From a checkpoint of a small transformer trained on Wikipedia.
Size: 12 layers, width 192, 6 heads of 64, MLP 768 squared ReLU, vocabulary 4096, 8.66M parameters.
Training: a variant of Adam for these matrices, 245M tokens, 3736 steps.
MLP neurons of a small language model. Each row is named by its layer, matrix (up: input weights) and neuron, and shows model dimensions 80-175. Each number is 128 + 24 x the weight over its row's rms, rounded and kept within 0 to 255. Numbers have three digits each.
After each neuron's rows, "fires on" lists the tokens most often at its 100 highest values on Wikipedia text that the model never trained on. A number after a token or word is its count.

L9.up464:120121136158164138131084094128167157150133144104097117133117120083164119125142121106131142159132130090175104163137133135134122123099131112160134122122096122131130128133117155123131124168126124151141086112086126185106125136086144110115136124141130100161120125100086167105094128174099116115
fires on: "." 45, "s" 14, ";" 10, " s" 8, " Co" 4, " Inc" 4

L5.up750:131122140102160113129097149113130127148132147093164121150123111081156108128166158137109148123095149120141131184112146117101169132127153113134139132142184110108137138133146145124116157139096109104145127108116148162111130140143166113116153145113112125146134146132122131137129109146146116142
fires on: " He" 86, "He" 14

L8.up163:127165158088113126061110174146182114104121136112124128103111131118108143129123130114118134101117084147086155117094165178115149129115106099155119140138129117147133135166153148129178075124115111161112116111147172155153135119105086126132114132127143118161110140106139128129124133104094146099
fires on: "n" 59, "t" 8, "ut" 7, "pr" 5, "att" 4

L6.up235:154165143105128071085109094108121143093146146139137174092110127142159160155118114127151100140105141112120112109121127150140132131106120144116136105114089131113130139127138091131124138137130124145089109173153122118109121117124150147121115129089147137117154125149155124147139145157136123141
fires on: " and" 23, "°N" 9, "us" 8, "ct" 8, "S" 7, " ex" 7

L9.up410:147125132104139116104165117093112104146168139117169191098149120123144093177134167165143150123126120142101079121120095112115086155134138098108131120117145118098152146127123142105140040142143071157162110114138141139106139123134144115109091158119122105144167097089136128138179110127149096103
fires on: " in" 37, " of" 29, " on" 8, "ing" 7, " for" 5

L9.up518:139123139096165101132140120141146105153131157142120143147095135166128155173081130143108070079142096122164124160110121153134156160103170118096113123113130110105181089166107118124141112113165105128131140084116117117116102159094102129136117174150154113115134177112103162160161153143099154108
fires on: "," 84, "\n" 7

L8.up711:139141108153157098106136146106155075122154148124191149157121107154126104170139141125112169082109122114137125153149131150087149158107145120142149108139148116144138069120139148150122139142097094141132126167145127136093153182088140119125145126096145124160150111099126101131132098096170135114
fires on: " on" 42, " in" 28, " of" 19, " for" 10

L2.up658:112098135141124099131098129102179156116146123122111103080101111149089161166110149097104134101078085089125144110124137124136114117122130082116153106144136131120141116132114117134104139095121160139143157127116144146138148148075169131096110119163172115131108146145127177128131127147108160156
fires on: " c" 69, " p" 31

L2.up540:138165114123125151152127148120123162098153126156123121102103133144132127131144144146108146098099076122148153154105119146148113155094149106121105133162143140126125129163101104160097107108153102143086124135181116140099093106085109101124171102141123113182182110099133116127129132151087118198
fires on: " Y" 24, " S" 16, " Mon" 13, " H" 12, " K" 11, " Per" 6

L9.up508:111106137120145125125085191116150115148146122137135135141134112128105117127104122119070105064085123122129110118084175125103165095152149150163195097183132148154110122153146139173122158135116108129098121117127133129134138109139098186102137101095129146145125132104116129168115155099126139135
fires on: " exp" 30, " comp" 20, "ob" 8, " Comp" 6, "ick" 4

L6.up264:125187160097119109066126138121120109148133128132120126127126119114118142155092160103149129095136098078138114107103135107119158130105098119151127127144111113111186139135146113107116091124182095174120162145136155138165093149144156133113131178113141099083124152151115172100128118097148148087
fires on: "′" 18, "m" 15, "'" 10, "'s" 8, "g" 5, " —" 5

L2.up498:155132103085134109152115127077076125089122134147111101125114139111080125131140126109104136129123146114133118103096128120095132183105125100104126157167124154185141127134104144141099103122133127117097116140137144137115151115146140133122165136124173142129145133080122102138157151102157118131
fires on: " r" 56, "eed" 11, " than" 5

L2.up528:120165187101125133131148119122079135086159120127153104139096136143145159120126117162117152101082098106137143115145106121130131186108116160104118176136108166116161134130131135125114071118146095133138153145104176148135120108135137127100135121118137115135170139098156165158131132141128117167
fires on: " " 59, "ai" 12, "a" 7

L2.up722:163077149163116102148122172119139113173167152135162154115072141122129136151143126147115138123139151131103121135083149134124086113113152127095137180156158145145148136143128127148078125120128106146088113150146115166093107112078110081151133124155137065107113182106155149157105156111157122129
fires on: "\"" 92, " player" 8

L2.up379:134133130107134120090151148123156111172119129135147156132132100105129097162126158112109134150090145123119122194103161177094138130095158133137108160133122140164107127097090152125145088140149138121122139109120122132121147139148176154086116177122147136124148119138099113143107142077094130136
fires on: ":" 76, "$" 8, "T" 5, "ft" 4

L6.up160:132134182135126132111112151141102161181153132104098168123101112106140122152106159136159104167090135120112092142126148121116119185105135088151111138100128122163134108149176148140145089105093131140091124124150136126116139149107123147126118156154132131125123132117151138128153098099136120102
fires on: " g" 25, " p" 16, "4" 15, "3" 5, "el" 5

L9.up34:168144111061144120096108109079130117138160142119155137115060132140108104140119114193132107117105145126133139126125134157141124127093126121148115181149130157147153142120137173152145071122190114159133129172132126104091123113108125100119107130151146143159167118095134103133102107113120124096
fires on: "," 19, " of" 17, " for" 14, "." 8, "8" 7, ":" 5

L6.up248:155160107105130119097145141149110136108109150158134141116115093137066121164128114150142165098132095124130126099099150130143132138100067111129125163141124137118166176141116169149120087137156108176094125145140130105142109118186149159102178132146122111106135139157156173124122094146164128111
fires on: "g" 21, "′" 18, " (" 10, ";\n" 7, "'\n" 6

L5.up704:110151170113146156113130108138141120145140153137175112089165136126149127090139145130116106079063107125177152150105102146110153133125147128091158112155155129155096116158115169123126117132156120161107128116135131158106107157079121106111136104110173113167145118153097114131139136121107100146
fires on: " H" 20, " m" 17, "-m" 14, " T" 11, " M" 10, " K" 8

L8.up417:129115181153106116089166106134146113128126134153120115147095111107170152132108147139118122089144126140131069116103083112116076161142201149111104132140144153166151123137135166117126109112123124120097141132109113112111120151087154164146120152091123132174160172126142169105105132143091152123
fires on: "." 68, ")." 12, ".\"" 5, ".\n\n" 5, ")\n\n" 4

L8.up193:139144128152138132145134110090164140169142136155145151131132083131118106119094132152118171106127136115124159076114122131103135145134142111127136122161166152148141110139170138148073087080118117148078097059096131093089135158095184134092125192112123099137165133091152098103177135132101133134
fires on: "on" 32, " on" 15, "ra" 13, "one" 4, " Don" 4

L9.up324:154137130134142142136183145113119104124146131147136138147140107162149128117097135168094127097168095102122156155104171094109131190121149141163139107127149151167174076084108140135102093148176111119123132150139120123160124101116111169118145152156135129091137104131156118110124120113089115126
fires on: "\n" 28, " a" 13, "ill" 8, "ass" 5

L6.up662:144133125096167141118130136055159085141165121129145138130108135145174112094136170083153108117147148125125135156113179120112164167098097173133156140147129127115124085148120128146131124096155102127134113139161134132114100146087113131094164196122147116126109110159109135165139154116120147131
fires on: ":" 18, "w" 12, "," 11, "/" 10, " (" 9, "ans" 5

L9.up400:128142134102139141109169140108131133150141169115122128086095088131120125066125144151116098140137122140166121156139118213158129188120107146113101166148104076143131146147123137140140149144139146116136126097128158094175149111107105133102097147153109115163160129133076133185113082129111139122
fires on: "it" 24, "al" 21, "il" 7, "est" 7, "ul" 5, "l" 5

L2.up586:154161113106109049093086192093157121152142126155125117130097095138140104114137155089115115131126102153120118167120161150126100161120136078144142139157111131111136123139119139108077150144133120114132097154122123094112145146110161092145141147136130096167135130130119159109114099125132127124
fires on: "==\n" 50, " ==\n" 34, "=" 4

L5.up644:149097114117136070085092133110119160122163141137137137110112132135149153177142109081092107138104070130159134141120141153155113136123113150100113105128080114140120121156144099103116121151156155146130129179142111147113119139100149135101117136145148071142152144164162123124117104136118154118
fires on: "," 55, " c" 10, " p" 10, "2" 7

L9.up143:146147164135162087120120147105175158116138138078116133096140143095117149118118127148111123118142060159120149147131179164096153136124126101136133168169119110142127152099120172072141132117116146148139129072142137148104073112129155118109146151144152114148148171137135141133156137107108129076
fires on: "l" 34, "r" 14, "ov" 11, "n" 11, "ut" 7, "v" 5

L5.up255:168138154118164109124079124126137133144112166119168135188133162123079128102089111133123125087094112106156135138057117142120104150110138102154154110136092161153098120149141131142118120141130105127132111129139144141118132106120138132104142109121124150094185165100109131118099123129136137142
fires on: " comp" 33, "od" 8, "iss" 8, "ric" 7, "ax" 6, " Comp" 5

L2.up503:070150103100158134131098131158138106113125119162123099142114107144120168064150156098081135102139137097154101106108129152112161149124154158145170141167112151162169100144129162098134099161142129139126166124137144107089125128099112144134113128143113128134113144120157118123101150086143172083
fires on: " exp" 30, " so" 30, " prop" 11, " Rep" 6, " Mo" 5, "-b" 4

L8.up140:126138112075090149118143147080119100168178122130151103101090101173161087108125139109147094119123110156137125124098139118134159130138118124110122108153139131099124078075148149114127093126099144163152094124161138157141133111130129102120159158121099113152144123150114118110131110124198109095
fires on: " |" 27, ";" 9, " later" 9, "10" 8, "0" 8, "3" 7

L5.up368:107126139095113104127095135100097135115159144148129162102098137169118151142161115140112148155123138110165157120139117111093166186110108130097106150147138148122133097135129100113119116166119130125168150174128151120129112125109130106150146092114154097124135167140143135154119145121150140113
fires on: " " 21, "9" 20, " and" 15, "′" 11, "h" 5, "ct" 4

L9.up754:175132137146159125120152118117154124203102110096138111084106127165180100159114176082156093114106121106127122149111171150089146165117181161154160124131149092133122115121101137145094112141127149125104124116125133103115156113087099138095097115079160101120114130144105121116117086146120200109
fires on: " |" 37, "," 27, "." 7, " Congress" 6, "ent" 6, " on" 5

L6.up192:160099159112149092088108120105147133082136143126132123160075133129136089129133137110103131137104135164130128129084143117093137163132142107126168141152142151166117095139157136139113127101148085095092126111134130130087129141143114191148131152132132111139142099100167104184179135099124122127
fires on: " r" 68, "ext" 6, "ort" 6

L9.up703:125169105129154107138095147085144090135147140143091115139117128142114084175123132120145151117139124087108081096136155160168134183122163118132112082130115119135106115113174185171125128143137132156080106110173142100093137160143152112134105139120105128172162145132142174136144100134111097103
fires on: " for" 64, " about" 16, " on" 11, " over" 7

L6.up410:118111138136125131144120108103122079136140178119150102104067122118129167133133178139153135138135119118117132094110115129120172153129130124154188154130132127132130133132126135144110110169146139153120111097100146127100108114172143163115164162166147080163157139118150130122118158125131121174
fires on: "ot" 47, " number" 6, "atch" 5

L2.up642:132112139108123093115124137106184164114143150105103112187133120142116112152131142127104110108122128102120094110126164173102163143129171121117109090117155147138168122125135135146096118100129083110155094120138143083119148161090141148141096183096160099131143163169150149144137119180108128104
fires on: " de" 21, " en" 19, " fe" 13, " di" 12, " ent" 12, " la" 6

L2.up592:146127167122112057115118161118145127126159168086159163120095112133109142161128140110142116102102139092149153119134163137143162152134178120137140139136099104145125108142143133123135124116121112121139116146150120091051139110126140108128094162123082121152121108116139162214157127124112097127
fires on: " J" 50, " both" 10, " R" 8, " L" 5, "39" 4

L8.up352:130111146162114136115123121091150122137135124112150103064108130101159150152133150113119104129109087117156120161145104164150173115120114092109158163109141085151134142103128116147100146094116110143135114095113137159159122160129140102098113166139165128178097153132148164128183088106086138106
fires on: " st" 33, "ing" 8, " sk" 8, " b" 6, " p" 4

L5.up362:111123103149124072157150160112156112115095132089121084109105157098113135128083102101115116105130118093137100101124114160089142131096166120135148112132161118136121093142150116140127108103171101159109123118162124096123115101164124146117102142136154178135121147121107131167152187096150122106
fires on: "ill" 16, " Hall" 13, " Mill" 10, "ent" 6, "ower" 5, "s" 5

L6.up345:136121145118129134142077143095095102121087095138136147110128137124095120144151140173144157129101155124158139139119140121124086169125142090169119170129125157157147156139128131111105128161148119140047091113143104131101124088156134155093153109136136132142125110123112120169146093109118116093
fires on: " as" 51, " or" 28, " than" 7, "ary" 6, ";" 5

L5.up344:124149123102127106139133169074118125135136139111164137078132109140115126149121151135118120093130117114126138120139148154116163146139160134134159118128086128141124106089162163105089145120132138130102106146146131094071136172138165138107127126119126107137158134120133114151117096148098144129
fires on: " of" 40, " on" 37, " for" 13, " in" 8

L6.up412:129100108127102118135150126128112093169120143111143123072120092129086082125114089136124117104139139129144122156109129111130162086109123115114146145117101131165122134157110130113127109124161087129104125125172137131124128180093190207155110146116152134122143118125133126144128123139111126127
fires on: "-" 54, " of" 13, "f" 8, " following" 6, " |\n\n" 5, ".\n\n" 5

L2.up733:134126172090163152131166133128079127084127145133136117110110150141130115153118144162104114134100080097158155150139120140098139174128100111113139163146112127124121160161117118154130143100146090135079184147117171116130106099094174118096165132140154115125153127130141134117092162146113114166
fires on: " " 36, " y" 10, " pl" 9, "ource" 5, " game" 5

L8.up444:117105122137144143152136140094139150176143157115156093105149088143105093090128178107168167129140111085121113117129148145086129116108136104147156085144159114131116132117123115123116123075129128146104068159151147127097115136109101161109122122087113104153146128178164113147186101114122152135
fires on: " |" 75, "p" 12

L9.up95:151153126124143151120097136106147123149168137132156108103112124140109120122119133109139199152127103082153100152111134170128182129097122122096104140139165140110135102101107154133076103119118136148104129089131124117091078153110119135134150134094152162107136133167106133134178111109089133135
fires on: " |" 62, "|" 34, ":" 4

L6.up133:164102115086131100130115185141165103151132161129147139085109132157140154132124142114095151139093127091133171165107172115106165101112138157106150150149089151155100109122128130131099133121137135098093125093130128114095150117136102107112133143125083137099138130111099129128149119153154124126
fires on: "ulation" 20, " fact" 12, " process" 10, "ct" 7, " Time" 6, " and" 6

L9.up245:142120099119123083105118142099186154107143126119156125131114123132168143119110147128128092121115110105134124201129141096128109141136199131107153119140104086150133071151161085149114123123119125145111087121124131140134138134089101184091124147088124125186142109135156122123121116139125131117
fires on: "," 66, " from" 18

L5.up720:129108123144131120124117169124138156143174136107126095134121130147135114115122147136135139145149080111146103124129115170120165168169173095157135125118118101112134125137120137111119070074146086121092119128142122078094077112075133175146139175085091118179106145103135154148132161161182089083
fires on: "i" 29, "g" 19, "a" 15, "ing" 11, "om" 5

L6.up282:170140108073150123098124156071119116110125163115126103103140136119145123168102124122103121166144145123132101106121159145108107183126123101108131160104107159121155099169112137109144105092151080136150127126148131122098140134110109146099160190123122121151158139132125153156187118134159118085
fires on: "," 25, "ur" 13, "imate" 8, "ions" 6, ":" 6, "ural" 5

L2.up500:157109127168131123135099125117130113143160070130135115124098108093135130148159148115131163107080152072125087132125160123079160093115152162149124129147137119153116116133129140139105141104149098115132103120108118147151132107154132070136145139081103109153110162176142146120127101101126151122
fires on: " She" 42, " she" 40, " He" 16

L5.up458:172134129104132108115176108102091134132107123129139190129113145141090112151093120136128125120143160107131088127096165120156148152132099093139150159140095107102162177140124120060129123111168070116137146155162130124096119125154154173101117134115126150110159096133117103138145137151147063110
fires on: " the" 46, " of" 11, "ue" 7, "f" 4

L5.up231:112132177143165099081118138139120155130151137094180147121121155152112115104143159120148118097106107090122108169151128141092091169121116105137149097117113077128155124102085124155099122107135149128105112105164130100086139131114170137126134148097129095159165137092108119187137134122143152131
fires on: " of" 26, "erv" 11, "por" 7, "ove" 6, " Paul" 6, " polit" 6

L2.up393:090157130158116168143147143100124158112128155131115123091137126133108163133126103126116144128104163144156127110109099153140135138128094113109122179194083120136144158102124133157094095126136170116070117138139138167120077094142146117131150122145174105140123145151096110104147140151141135154
fires on: " the" 44, " W" 11, " N" 8, " D" 7, " w" 5

L6.up195:147130155149141109115121172109115134142138100139126146149106060129113158121119136128092138127118139114103120153120151095097113114052127139132139151127118141190139149125159144117150112161143085131089118143120132142139119152116121122135123131158127121156141202126137126144124098103082115114
fires on: ".\n\n" 39, "." 17, ".\"" 9, "?" 7, "\"." 7, ".\"\n\n" 7

L8.up440:147163127167084058094162124120129099097134097142130158137150097104136110115135119163113130130141110119143128149100145130109116131103160134103149163147079145170126129136111119105118126122128093137122126147115134146123134174106134134123108134146164135173179188127138176124109153138117133081
fires on: "." 55, ".\n\n" 22, ".\"" 9, " ." 7

L5.up101:130120120131155136098145189142124144141149110124185153084097125132134109076139150127119139143116155150142121137067133124170149155105153077106147170188097148131110113162138161121128126133147114124132129183122134148079115131147125118109142135141121110136170141111104124168147119121104166115
fires on: "ar" 26, "ak" 15, "or" 14, "r" 9, "ap" 8, "ur" 5

L5.up573:127114152152158092096123128100156133102159177109148077123130084156115084153110134105115114118118117111161093157132099133087172127112157111110113136130123133121193076139122103168087151155108094116124110088144138129094124149112167144130120164122121144120108132175141140129153119161143142092
fires on: " de" 73, " De" 23, "e" 4

L9.up628:133173109077113082086143127096113119148164105115153147169061107137133130126139124118138113148095130120120125163099143150157165099123110142122140156112120099128130110142111134127145093117128158123141116120125139127098103148144177125127103164165127149160124124139104133165130095119171114098
fires on: "C" 17, "0" 16, "3" 11, "5" 8, "T" 8, " is" 5

L6.up539:113136148149136133150074174048108136155129149112101131123091116103134107136061158127133098132086126101131134140121126147132130148100145140117128102133144119106144108126149125162122113104122126140116163145144103114104134134151136106125140147146104127156119145103141105156141123105135120102
fires on: "8" 19, "4" 18, "3" 17, "6" 16, "5" 9

L5.up51:125125115149119118150148126117126139135120136173149111077077100171177126107135111125137117114176165125127112147087104147157128073140121126129157137209128138120134166131071117173096088122126144143081122124153120131139112155112135146116158129105127088113137154169123143102143164150124120115
fires on: " T" 17, " G" 17, " N" 12, " R" 9, "S" 9, " D" 7

L9.up503:180081116143133116105111148095155123153141104093130119116088099083175138125101127099140115103125129082127151134117120126087144109141181138123171109161127158165159104168062100104107106147119119163126092146132115127097162105121111122114107143123144086117110137163169114127104116152141178115
fires on: "," 71, ")," 4, "ater" 4

L9.up148:107134136116171074115087131155110131130111167148102130097098149148086154147141129106103100109112119123125143145143177138157134157119119120109155166152127116141120111155155108113126156086126118117141106096121121088103120113130141121148142135116154106159135121108102154163097120155053098126
fires on: "," 48, " p" 24, " R" 12, " L" 10

L5.up185:144145137106141135129101119127163093128114153112158091149100178140121116110141138091114093162134136126131152146143142151181109098115113145142141119143149158108116161108088166132158088115168092099099113107136141102097106112124134117174094137132169121117095141176138110168111115126107128150
fires on: "ing" 30, "ter" 23, "re" 12, "ier" 6, "eg" 6, "ight" 5

L5.up86:178107125140153078114123158121146109135126095138140135144130107100116158117080125126136135128116124117138110167116151119127122145106139128121151171123125117188133105160112142142139119153143112119073145160118129133123165141088126121123152119106137134186177138100104164159164115135152162124
fires on: "." 83, "==" 17

L2.up454:124173126131152103106135151112143115156149146083122106112108105145114110146112192140129137143140129078142122146121138135116160145112151080152149166128114142160116099105097126098143072113097127146143103136132114131109144147088120127115157118102163093178115105167144133122152106145091145151
fires on: " of" 55, " |" 21, " pro" 9, " is" 8, "ía" 4

L9.up22:162141119132155124133129121141072075167149120140148147118139082154094143117083147120143081096140139140073090146098123148165124129120110118106144186121126111112195126161110117110132137123139093131146169125134137145136144115113091098131154140172118144102153169138165165141107165142135154095
fires on: "-" 33, "\n" 25, " (" 15, " |" 8, "." 6, " \"" 5

L6.up626:155102112133112112129149144080115151121112095092147167109135154136159134083068107126130112112103140125124136142101126144123144114123170127045119151117124094120135124162131123052132110149154125105142137122137165175120162155137154167101143139100144111097120120112113126121177129159141152134
fires on: "l" 49, "ony" 16, "ene" 5, "olf" 4

L5.up504:129108130119111099087121129097153148141158114116090146111114116146126121167121155122147152129143117110131126119078166130125132103135104108073145156150132122125118153096112123134066142150142105163096122130178167132137144150142123132131156146119143110131125153198170135080135126129149124121
fires on: " (" 46, " c" 10, " over" 9, " signed" 4, " f" 4, "ver" 4

L2.up726:150163099118117099086101185139135121073159149109120103140110146153148112167089131120064124136102113139160118088136144104088110091123156144146132134150121126145107102108144134137128115096156118161119128140129143143117145167146169093098092113133153105142144110125109153134122160141153170146
fires on: " res" 26, " law" 16, " health" 9, " Res" 8, " Science" 7, "alth" 7

L2.up615:145122117125146141123129159117089149136119153112125108115138109111149138154121153089123161116132142112120155143097091121114121114135117095114132169184095118128158160104114145101096153128181108143092138140108157193112112142098147113111150153118153098134132150157136130103148144116123117113
fires on: " W" 44, " w" 18, " season" 10, " win" 7, " att" 5, " d" 4

L9.up327:151118154100133147148152162093101075106118135134131119131104132148119146129118144167120103088143142135146141128108102129158100142081099149164152181119087115095156141136121101138096118103139114165128159150118164159117118156126134130107172126096127076126179103156125137154155116147161149099
fires on: " (" 57, " " 22, "202" 6

L9.up417:127075108155142115148148145136110094161134128107121133164087104146132158082125124081127091126135112144129107099134110114140115111104144123151173154180112143150112077130129191103154132128142105133140105104164153107118133130125125127129131127107159099199144104146165124115124135165126090151
fires on: " re" 29, " co" 26, "ij" 5, "ive" 5, " Co" 4

L9.up494:171145125099113123118118092107121145107179117109149129069094159144123093104120155133079076109137158125159145141124137147127144123116139088163101149127102128148160116112128111103152126130130119156070126118148130115113167122087144191133157165089142104129139137128156111114141122142105127108
fires on: "-" 40, " B" 11, " and" 7, " of" 7, " F" 5, "-f" 5

L6.up148:130139134143143127146123125086150149133152157089141079120168172119137123093123118120095083113131130113176166148110101164155140110103133159122170144145142148142100110104077134109160133150082096097105136135141122150124181101096132178133127131134159090162093141132113079162126105130148150101
fires on: "ight" 11, "th" 10, "ing" 9, "out" 8, "ation" 8, "ue" 7

L9.up662:126139140144146159121101171151136133092142156092127144153103133128125136159118113121128090117134104115175100121113128137121163124152146109155103161160115135117130110142129158104142087113126126095114128139129136172134137126082163136153148155125128049228124167138118164136120109081137115114
fires on: " o" 19, "'" 13, "enc" 11, "i" 7, "a" 7, "res" 7

L2.up494:127103154145157114142103147113108121161150119054128158120155083096149114120123172165133119146129127110158092146118191149111120137140194107140124144141159141159158107147115123097146127147153123104141110118136133128092147128127158113124131147146141138091131138091138145125145083162139147101
fires on: " o" 54, " H" 29, " O" 10, " l" 6

L5.up42:177149106166161088113140158146150151153182117136128118106083138137154134090101094109137151128078149147160137134132155134129144137112141119100128152148162112100113123138187110106096120149129096127111147142125130146123116140131134147122135140147131134151132134070122149138118144121142165107
fires on: "e" 18, "ak" 12, "g" 8, "ur" 7, "uk" 7, " B" 7

L5.up590:147070125087142092098111183070184139109156122140136126089093124113146141129143129111115154109082150088109122134086101099098147103127143139107136136123092143163106097128157080150136156116108140143135135138136114123122143152124129108091113137144163116151128144086108122138170090098124135093
fires on: " for" 21, " s" 20, " us" 10, " c" 8, " fact" 5, " process" 5

L8.up374:137093155148126109111146113137111107139119159109132163084112131126090148140125149130144123137125172077092128156115132167165143186122123069112151155117119143165130114155103120116105135086190079096132128136137135109119132148145116158151127131095163099133100119142163130132141134129103131172
fires on: "on" 26, "or" 23, " of" 11, "f" 6, "en" 5

L6.up447:116140123121125119068131190130190140120152168089139151145133090130139132120087138119109135142100112124155088157138114119110094158135150110108140131120130119153105093124135142094121127152133118101116117134124124107099123120107125181103116134120130079139125109123156191161119089142120126133
fires on: " guitar" 18, " music" 13, "ement" 12, " from" 10, "ass" 9, "ing" 8

L8.up454:146106141145124159057170145097118131132178195117134163091117144155127154084138134125092140096160127105135091124130158145120184129148151098126151106112135094098142097117144107122115102116141101151123130120145136166122139149129112133095114122103110132160152107103148136095161111080157104137
fires on: " of" 76, "f" 6, " to" 4, " in" 4

L8.up523:128122140124156128078090188104151129149109117094163105160126122112137121133120147124147101133136113146112142127146128152110149127120152112145115096157146140163117113153115175140103124113098157162106134089136136133147125126121124125112147180176142114131120162145112121157191100059119172095
fires on: "l" 33, "r" 14, "am" 13, "br" 6, " br" 6

L9.up61:126128173130134106126150136172163121125155166082084109139127136118132096121131156110133105133131144102140073116100112155147135102135157123114104123118127110125163144112120190126096130087122167105099144161155141090091114129111097135111159136118130090170138137133134149172117105150158116077
fires on: " Mc" 15, " conc" 10, " Mor" 9, "ic" 8, " Mont" 8

L8.up252:147133157137168132125171134137116109159164151129111098133141140133132086144088116105107105114117096113083091121130147141146128148136106160103147150139080126132146136129140125154141130097128071162137161135096143162114113162105143130116175131150125076136174179116149151118118140124148157117
fires on: "." 73, "," 26

L5.up214:194127135145184138126122126112104137118130126146110155097092148133123112105144105110119104140120150131127137117101172119109096097104149106109129157140140131109125161108084154133108119133110115140099130157106130154118099135107190109123171123125102083140115144147143130098156117109152169152
fires on: "ac" 31, "rac" 12, " c" 10, " cap" 5, " at" 5

L5.up451:203124131138187144146110138081087111110145122140160158130117118143073152158107152136112114134117157108102112154114147108147101129052137098112138196120173152163153115102159149155152118156115101105108109179138129128149122111095131130115140123136123140132133151123138140118139121104132106108
fires on: "." 92

L5.up395:172092135115166135115095157098098106110124123134130158105118116137094110097136148113134118154101137160114149122097152184122142140122120098090126108116087130136126145134112114108122135159097097149122139142084152159122133149119110135099142165139097090173144129161141151123179148084106171151
fires on: "or" 46, " ar" 23, "rac" 6, "ac" 4

L9.up394:122093190148137094123116144112082117123137132110165123077119106096130113134093140109135168113099103108120125110134165133120082112110136115142161148143126135148147123159166110156109096119124120141095096140158154137088133107135113148126123115151141110113170153154118118163189150141088105134
fires on: "ow" 14, " w" 12, "ain" 11, "p" 8, "aw" 6, "hew" 5

L2.up183:161109124136153104103133152114132126120127116094130144064137064156148112128144168142120155138138131060155091130132131172134118164113152089154097132134131113178145116134128134117140098119103134140125148090127133107142157127093179129094136142114153118169112106125082127159102107148123192116
fires on: " P" 56, " H" 27, " p" 17

L6.up354:154163111118078133151137170113144134093145092105144147125121118145135101168123141158139144112125143135105104109121156112089110190099139160082128103147064148168090099127122124141098106107159134152099122127198144091084166075133134160113128132139120095109138164117129127131136104159097131101
fires on: " on" 49, " for" 40

L5.up354:124115143153122139160131168085152198148114098138098099100105107153163129119164170103113136119140155096135091166137106148111148130101175153109125140180149119145142128143117114130099118106092164109141092155133130149098149149079101118099134127110128112180112125178115105175155115150096168119
fires on: ":" 30, " |" 26, "-" 20, "ay" 5, ";" 4

L6.up390:109103168137122111106143133120113121155130156117113110111096138163163186112122149092128136125115088081123119090080123148148094147158125094125151127164119087118154155118086110134119094107151113159139152097112151089131125102111145146149138183126145128200133120107128131116093116140093132137
fires on: "-" 15, " to" 12, "ran" 8, "ep" 7, "ot" 7, "ly" 7

L8.up563:154125152139144098076093155129133122144122179106100161136115136127141104115091165105138091153114137094154115176086134117142155147106173130134165102116106085134165110129108113126141085142108065127084123099159161119114126162099124129093103142120171113143120138150145078146118156133149139144
fires on: "," 76, "ography" 6

L8.up675:153159128126130079078092133108216114152116119137117111103114117161151119119154119056085130129129099107116087148092099131134155130075121083142195167156118151134134104163142161141135118128153111142120117101141128121151130135106145110141111162162126115175150147106118170105103124092098118119
fires on: "==\n" 46, ".\n\n" 21, " ==\n" 17, "===\n" 5, "==\n\n" 4

L6.up35:158171140150172133146092139103123133161112114129130155126133073114092101151084110126143140083122143088133115151120108141129135139139158150110141128126111159167168126107141181121100099137125099158066119109112119145134133171120143100127080127135099142133142145151144129127123090089093139130
fires on: " to" 42, " on" 30, " from" 11, " in" 6, "on" 5, " with" 4

L8.up60:152085105151141130131133177113178120148126135109157098102085127119137093139106166112143145162135122074114074089128134129132130138139199142126145114148145142125118120147107140063126082099149097146096122115157139159139140153126105133107116134130085126134106119143122127157149144113147145123
fires on: "s" 30, "ing" 15, "ers" 14, "re" 7, "ins" 5

L8.up52:135128140174189096105157142083112123158127122125133117140109099151112119152107131100126109113138108121129084157080117135113138146091165115103153087114158126150144092144111116123100082141170110148126161113169124140111082108148153148122127127103091115117129154129105165157119159124107107104
fires on: "\n" 23, " M" 13, " R" 7, " V" 6, "M" 6, "S" 6